MLP neurons of a small language model. Each row is named by its layer, matrix (up: input weights; down: output weights) and neuron, and shows model dimensions 0-159. Each number is 128 + 24 x the weight over its row's rms, rounded and kept within 0 to 255. Numbers have three digits each.
After each neuron's rows, "fires in" lists the words (lower case) most often at its 100 highest values on Wikipedia text that the model never trained on. A number after a token or word is its count.

L6.up105:157115127119110115134130119161108128108126095091152100129110134126138150081139082160145136098137124139111173109078167119130103136093191121110133158139119087108146137144135078127106107120145149147183137115143112122137146090091124177139131115101117104144111149141157153146130152158133132120136113088113126150142097158147127148119136098081139106136154150105109130122114145146155122104160110127109120188104161118128158124158110157067095158089132132134141065157162120161129135096147117
L6.down105:116121166102130119159099164109131178099148111132064067147125125147132111157143119138116167152160122112125100098146120074130133116120127139161137137115112128101126147137120086111129142166124087116121116136107121121124170115113147121161118151165095137195127115150120111116171132119155123090143148162103130152112133168165112137114121087147090111185108171135128123091125102160078135143119096128126147089098151131140118170113143158110145151130157116099138155123115106086133161122121110
fires in: "that" 27, "who" 21, "had" 9, "to" 4, "would" 4

L6.up552:148111099124136151133177112122060123152133122097133113095140163140165173115124097102153164117154162120089091151145140131132099090147127113080149114104132112104153140077161112127117125128170123086118108115121119170148123098093096122120181121129144100139134119136125167152111147163143147104101144116094121111154166145115146159167119120100171133121147150122161139124165178099081153122122147116104114126130148119126153126106152088101079121107149128125161107134124107114110111099112110
L6.down552:135125129117142098174121109146127109084116087174094134112151165151134117073149171189114139113113169136133162125125114079150146162141076127131111123129136145109121104149130129127126116174113153105131113149185124117135136098094117150138076119124107169105147155159147127162106100139127128151099170102122138143127117140111071108108105188100152140099125131176098143078124127117122135098139152123128146150152108110118130108148124145090158117102119108146110159148095136150109131152127120
fires in: "the" 33, "birmingham" 5, "foundation" 5, "carpenteri" 4, "entered" 4

L2.up354:127109134137176122123157123141135148131045120145172102123108142111139126137155118102131153130111124114108126100101139126178128111126146099122134134135119104136118114121099158110136127187106119130175132140169118132125094120140117088126166093125091153169136155109135114115115096081106107106122108131117134115155161174139103108127115161127168157153093145109138137156141101108134097139131160099127142148158103157148120141098147123141117113162196095116096194080155104173116142118119122
L2.down354:138117088110107115190119107147125138129146121137136138103147158115131117144123146140087142152189118200091102199117152110120101150048118126115139152136122134174138133094091103146143105150163109164094109117134101152085105104176130122138124126115114142123116138129083129132099121125106152123161140122112121143138082098131140089088144130131120130166146122155161098092107123131115153143128155153105138106149109141154128123139145138146138144094146123122103150172134125141100105102170121
fires in: "a" 58, "an" 32, "one" 10

L7.up468:127160153149073138129089109135088103102124120082138119132120115134098153108141154166092160101101104181144095121159140182150094137108115128136151120152156054096130125146137151127114139114101154114120132140114114118128082132111108163138094132126115112136154124121139146113125146129072147127149169141175113169163096135129096093106133144148138089143133144146127148141152142142131157129132147153135102132160166153115168116103121128151164093108093142122090109148153163115179132134113103
L7.down468:121143084153138128107159094125116152120166095085071121145101071153138162129098114142139134131111115127119100139110153116163105165125141135112110089143134108127168110134123110118130095139176113110112127122122090107127160145150153100100135151123071147127182150154121174118142164132160131130160149114105110148106138135156077176145126128179147113139067133116112163114129117108138128133114152141170138122175153114108113119149104134134139114118155161096080128136116163138128105109114093
fires in: "his" 11, "and" 11, "as" 10, "of" 8, "degree" 6, "a" 6

L2.up59:146109088125145063121132121158163155169120117127136103121128126157142138114150130107090139135109125134131078121116099112155112121116114111165146132132169134115147059108156132120117137104164102087115170071116096155159120099112124161148128093109153140159145120108102142097132153097135148119080135128141115161125143156099100095128119124081139108103160153086113111103097164095128132144159090082161135109108137097139155130103146130141139132115155186134142118131149124163137130160122158
L2.down59:127128098127140120152131097174123097156156120148098108125116116129136126089187105127127084135136104148163109135144081112139144138116131113159158110095134160131117094137102108139125137124128133122089084108164148163130138130155161142106131125095106137139171122092082109128096131075147156107060114135116097136115154121104150147143096115125161125137163077095101148131132125128156088116100161110168126101130155103148167127144152161131166132121141184163144130126159129141161170129136112
fires in: "there" 16, "thomas" 13, "they" 11, "these" 9, "thompson" 5, "third" 4

L6.up196:139124160125154099137166114162131119148140173130117142136092155149118136085134093162112135113082098166163138135115108149134123168092077117126142107147141112125086156131114133138184126122147129116113128125137117102122097131129135100130091121123078114170151161130109118141115137092117142134137144133158163121136092162138126162112149124156131118108151117101124111085098063106078103117138148142117135132152118139095146148138108133112202118094122184127136175107076123122135126173131128
L6.down196:119140078106098119139125126128108092150096094081129114115154128120149101123143134092137122133125127154096110136116142150140144126133136121123119093117128105168115146106188146102137116156160128126143117126093112155115163134143128066142184143148121085148128080090098153148156112128126157175131109163114133127116139110132130113103118119109149137173085172127140158137124135164149125132100095099106117095102155132116142141130137121149145139152127113150137110166122157152116043140207142
fires in: "life" 18, "self" 12, "area" 7, "college" 5, "albums" 4, "activities" 4

L7.up521:159094149118172138102115161151132112163110141134143103174089133125105157127137077149135165154150142123139176127100105136148142161139138159161119132134151148096149108145108105087154138124138143123073134120132104118120110115113116125171131152109115127129100113174111129100146154136078114078137135127126086185147149126155118092120120101108124135146125158137110113099099098107195130122098123148150114127148148161114171109103143127148138127082126084138179124159088132107104155134147135
L7.down521:099174097060153146141143128124156174154090109116136142149111121146150152148125145173135113097149140137083104163150131134140121102140132096123116132101144134125117138173123148107105124128107134148097064138132117142110116179124123141164108128097112131145132147115172117030095170149142073133101142162129128129099142147153084146120144155139132156132103154090117121106130079098081132144126135130114120115102122129132144151144121106100161142150170115150134115134144143122131113121135114
fires in: "to" 36, "not" 11, "also" 10, "s" 7, "first" 4

L6.up98:119127100204138118140142126143113166139097142101105131152144170135134129140138128114123138160156108101064115095096144114137145132159135148151128131153131138141118130119099136102099113168099127133098103119150127171127137164157109119136164132161149142154096092129148113107147142129091079125134155149124139143135114146165124117083086166141155133129123107103150134128139069139148120104078149131121117180091143129143103160113130094104137177090106136139171129084108119108104154078120147
L6.down98:128157125111143154134165125121112097134135139153144152144168129169135109127135135128110131111113155113103140151138102147100133156085139147125128131095132100106136122114145118126157162159166133151157089127135124090139138131110100141120136126132134117142135137165119138000112130130109164146135138147155113156078096093112132141114180104140094151137104127140097129121114106136102131136155094097139121087124135122107129151132104146131147109119168147110133106174157116139127109130114125
fires in: "the" 88, "these" 6, "an" 5

L2.up747:136174141124143104105132112142129156149126109121189132136118103129139138154136131107105119158105102137127110162115137120136145102168098136147146116127104177128140138147133125117119119137070102155155146132192123149133133124156105084102141122115151132129090162138150159111174121117104086125112104124155142149090129162115103143131140147120142166108098166109137114124132131148103063158151119078083119184087136171166132142129142121138162126077125136069104128122144099108132169128112141
L2.down747:086126129073128146177110139133111118135135152146097165166140147105097144116105120106121139142133164165106133087142157135151140132101156149109128105133111080133124183132092147148118095161195165127117135118140098125116113126189126171138140105144115111081120139133117095118141075145112148154136111136107137102129081163134116142121090153118142098147146123157112111115101103145075142141134096127149141126135105143135114154139127139135158149123117129118152140090122146148085063108174141
fires in: "a" 75, "an" 10

L5.up674:149126106102164103114166124114178126116104172126137102156094123166125132121078141155113123124130172165128126135144175077128154103174150121158123125107102183129135113118098159120135137107091152133077097144108105121128182096090144142091096143133124128140111195127104146110081120097153119138137127136114140129082122116162147108143130124133127134120146115113129085092107142107119117122118135096165116140121106150148139163145143172145114140118120100097168135129125155108115083168148145
L5.down674:125113133118112131141128159149129111093115128155122120136134130106115116126190116146104142094099070111134168096094105111130138117096130116108179137151183127111114169092157126108135125131133109164091126116168129139172151149122107119165119103130154123148135143140144130129152131118121137118146113138124106143068116149094122147087094111143151153160122152127118099146137110108114145119078147086091146142138183165108117120161177110101111136134128115144148173155124123104137093087168066
fires in: "to" 18, "not" 14, "t" 8, "covered" 6, "overall" 4, "goals" 4

L8.up348:121132145114107098106092087093136118141138131180123123122150123096129149112152153147166147119090102124166119125124116104150114142117134146149139124140159111135122084092158137135135140096146129117114153116091099135161098103113144074123168139143106126133091114108103085163117129088096097128099156130170097145124185090109117137079121145136130103129126126135151123130144185125145098087158127115163105102124123141144088136118143127156142167148134182172174165133162105159147112109125114
L8.down348:086137171158132149100137080172103171167148124146123094088130121130152121097156120117176125159131118137148112127098096102113152138126120130127125173127120152132127144090088189179114080150134116137115130127112115131105120121162140112150121126145066141152151142145111140113163155119175115146120125101119115149095108089121121071131134123132163147117124145128103102096149118109120142105143117101174116123078149109149158134108124130137144121103117131089079134125169166163123140105155102
fires in: "there" 27, "these" 15, "they" 10, "although" 6, "those" 4

L9.up61:157105139109158122086122118144103112096116149096140160120100095116132102095090126112174154150140121147127145100091162124125063157139085126152172093130109118139130122150098137142155144064121140149161109116122121103126172096088168084149145169126130118152100114116122146096114097184128131102136135141149114098130086129108137132124140128169139126149138119109132165143140119117115144114178124170145098118149181126152119143168118118107137121086171099105085121127141136140114154128119131
L9.down61:116165112141134112167120123101116120182156119127089084079089127119134155108158165105126102112119063100116124130149088118126127127137128156145116152150124098126145138141172116124158140147143141120088118137128106131146165140119115149107114113122160146132133109113145156015161139129118160120155156125125081137114107123123104141133113119159096167143117118118153185142166152160131089119146124150111157124134085103148107161137148123137124121144183130126089144131102114110114119117126123
fires in: "as" 64, "of" 16, "by" 12

L6.up339:138148122130147109149141103117096119167091113168167099137146116134131134164141122145120187161138111133109122142120134120112077131153145125159145118127100122136137164162118097118111152157113107133123125163124139118176127106131150110098135120134170091175110101169129134124108129101130130130101098148095128117117155141153150152149110113085111175114143144150121133158133141105141153109151132135106144111117147147116115117042120110082081117110193078136135168108116162150116122072144105
L6.down339:152162101143105147147136119078173101140158128167121143080145147124172129127105099088116161125130135128131115096141096128165143128124124114102179082114083136122118135121136137154140135137098153102109108131116111088102133111081130147153092153111069132120108128116124141194119138146145117159130132139181116151137123146129118135091146141122097128162140115149178158085148109070113106132163139134106160119113119154093160071135147148110110122106161127153102128123115156154149127117112151
fires in: "the" 59, "of" 15, "s" 4

L7.up451:141129098139125126099121101128164157149139110162133119130135135094126123112122135107126151127129147059121149112127163107133148150136138130154121148161133139111188156133143105135137126120145090136074114136155124170149138121094116168166166159163115118131098107156148096081113122109132127134119156141153112117137120148107089091133146150168160105140122117116105124156182105141122149126101106120158155122119073070103100107138095066114163170133142119120178123152110114134082134113096108
L7.down451:134140096124137138101129125150139124109120162149119151145114141141137103119152133107145113116119119135145124157143121151116148124091115132110118120109111116123137144114126113118150155133110149139151085109126133087097129137138142101102122156167134106119136095145116123000145135145124155130141137119125120139106131150157141135152144132154089142119130137147136112105135117168127113116156132136140096106172139152096137139129136111107154109130154141100125128153174122133126112130156101
fires in: "the" 81

L2.up535:140110077118143104125133128143108129136127151122161153096124111142105168102134128144126113117156115118159122119127133125132141142107083149139141110120096109143134153147130160110099113116128068100116117128101106159130128143105126083157114164157172149136132090132153130170106110139104129108094181148118152185136116146180097155136110160132124147170169080078135101156103124112114061106143159085109108128086154138159128155143149118117107130159117128098148140124103123158142141106077130
L2.down535:145115107108130166122083135132148101119106115158132114193108111161136101129101118112104144132130107110143105092138107143140157175149148100164125155131203162093110137124197090116115106098093151177123147155143146120182146120148089122104111089120114115120123148158161147127122116116133119094112069177167169158123085132103133130116151119129139130126102123142123084129076109113117130122109079161124159126116155114113129127120131161135134110117148147145125130135123125121139126139158135
fires in: "art" 19, "local" 9, "liberal" 8, "european" 6, "federal" 6, "police" 4

L8.up223:144124131100137124168134111129160122154054131112164103135091122124137130129122156153136125138147128073114168156144151092166173129102153158158112095139121133122096165135087110102113166111152119098111105143113142119160147112128149138076109135121110153146101141131146146140131162097148104125157103136116104137148071144113130115149145125122127135148130131154140097111124165143186201118114121075127156133131116150124154065087116158084102118113118106130150113130138128099157121116131109
L8.down223:139122116126160128185080121154122149118121094127129119170101144142166171146140133117080125089106133092151156135176153093138136099129127111097079101100118128125167168164082119079126136108132113162126152117126086088115157198127111080153127150136146102131128107114131106134113150149127081106178121110124162148138109117138123121158133109122114118144103150143133092147088114151121130162121163140161136147150143093127099144118148145102111161139103089115146095153144137117131135131136110
fires in: "to" 29, "not" 18, "would" 6, "also" 5, "now" 4, "t" 4

L6.up500:128110148067162138156128166139139143108117134125118144160128131123130078163160084095124136145160158116143155137112113141143082159137114154120149160120138138187143140125092152133082137118130125169162113155142141118121110133136072145175129136128099129128109102121140146144148115085111101146111103097141114099081126155121174120126134096094161161167124127088126098131140151076143115108148163147121099140154136114096090127147090092099113118106148145118118157103111161133118156139118169
L6.down500:144101141115099155176146108134139081123121155153132113129153139166080141138124091119140118149093153104130132147143101124143154096138124154150142122101092130134148128136135089155146118113117144145182126116150123121144151167105140087154123168110169182103120119069140104118138083128150088126158141099119118174127146158095113108096154106116139139122124088099121118082105173131123072138133108155115137104146115141137172136121160157109104108147127098122118135101082153177131106111145154
fires in: "states" 14, "character" 13, "daughter" 11, "carolina" 6, "military" 5, "missouri" 5

L5.up386:114135128162126104121121170090089158103105119119085105070127135127110135117100089105148139120133134138109082178131130154134136175132169157134123142156120109144156116103123120176124128134102184085123136116120137107172164169138150100099118096112139104132093163121135121086088110162127124080115209140108118176149153083113123140132159144137127132142115129131144143146107135126171132106106125162112117169112110095141124142140133138146128118130118180100128141153137125146131099122109145
L5.down386:129141096164128161094134123124130099117184112133100099166089123115087126135120147112076134144127113125181123134085151117120093106134148121181131073155094120114137156103161148120160141100141107121103122146106142105104153069118183192153150125125102142131147113118121157088116080137108150137100114128136119106150128159129110151131148104161138157135090115118150165147133155136147101136175132166103096135126106108140111140126169142112134111129164152098118122091146110111132122127157122
fires in: "by" 12, "appointed" 11, "of" 10, "former" 8, "as" 8, "deputy" 6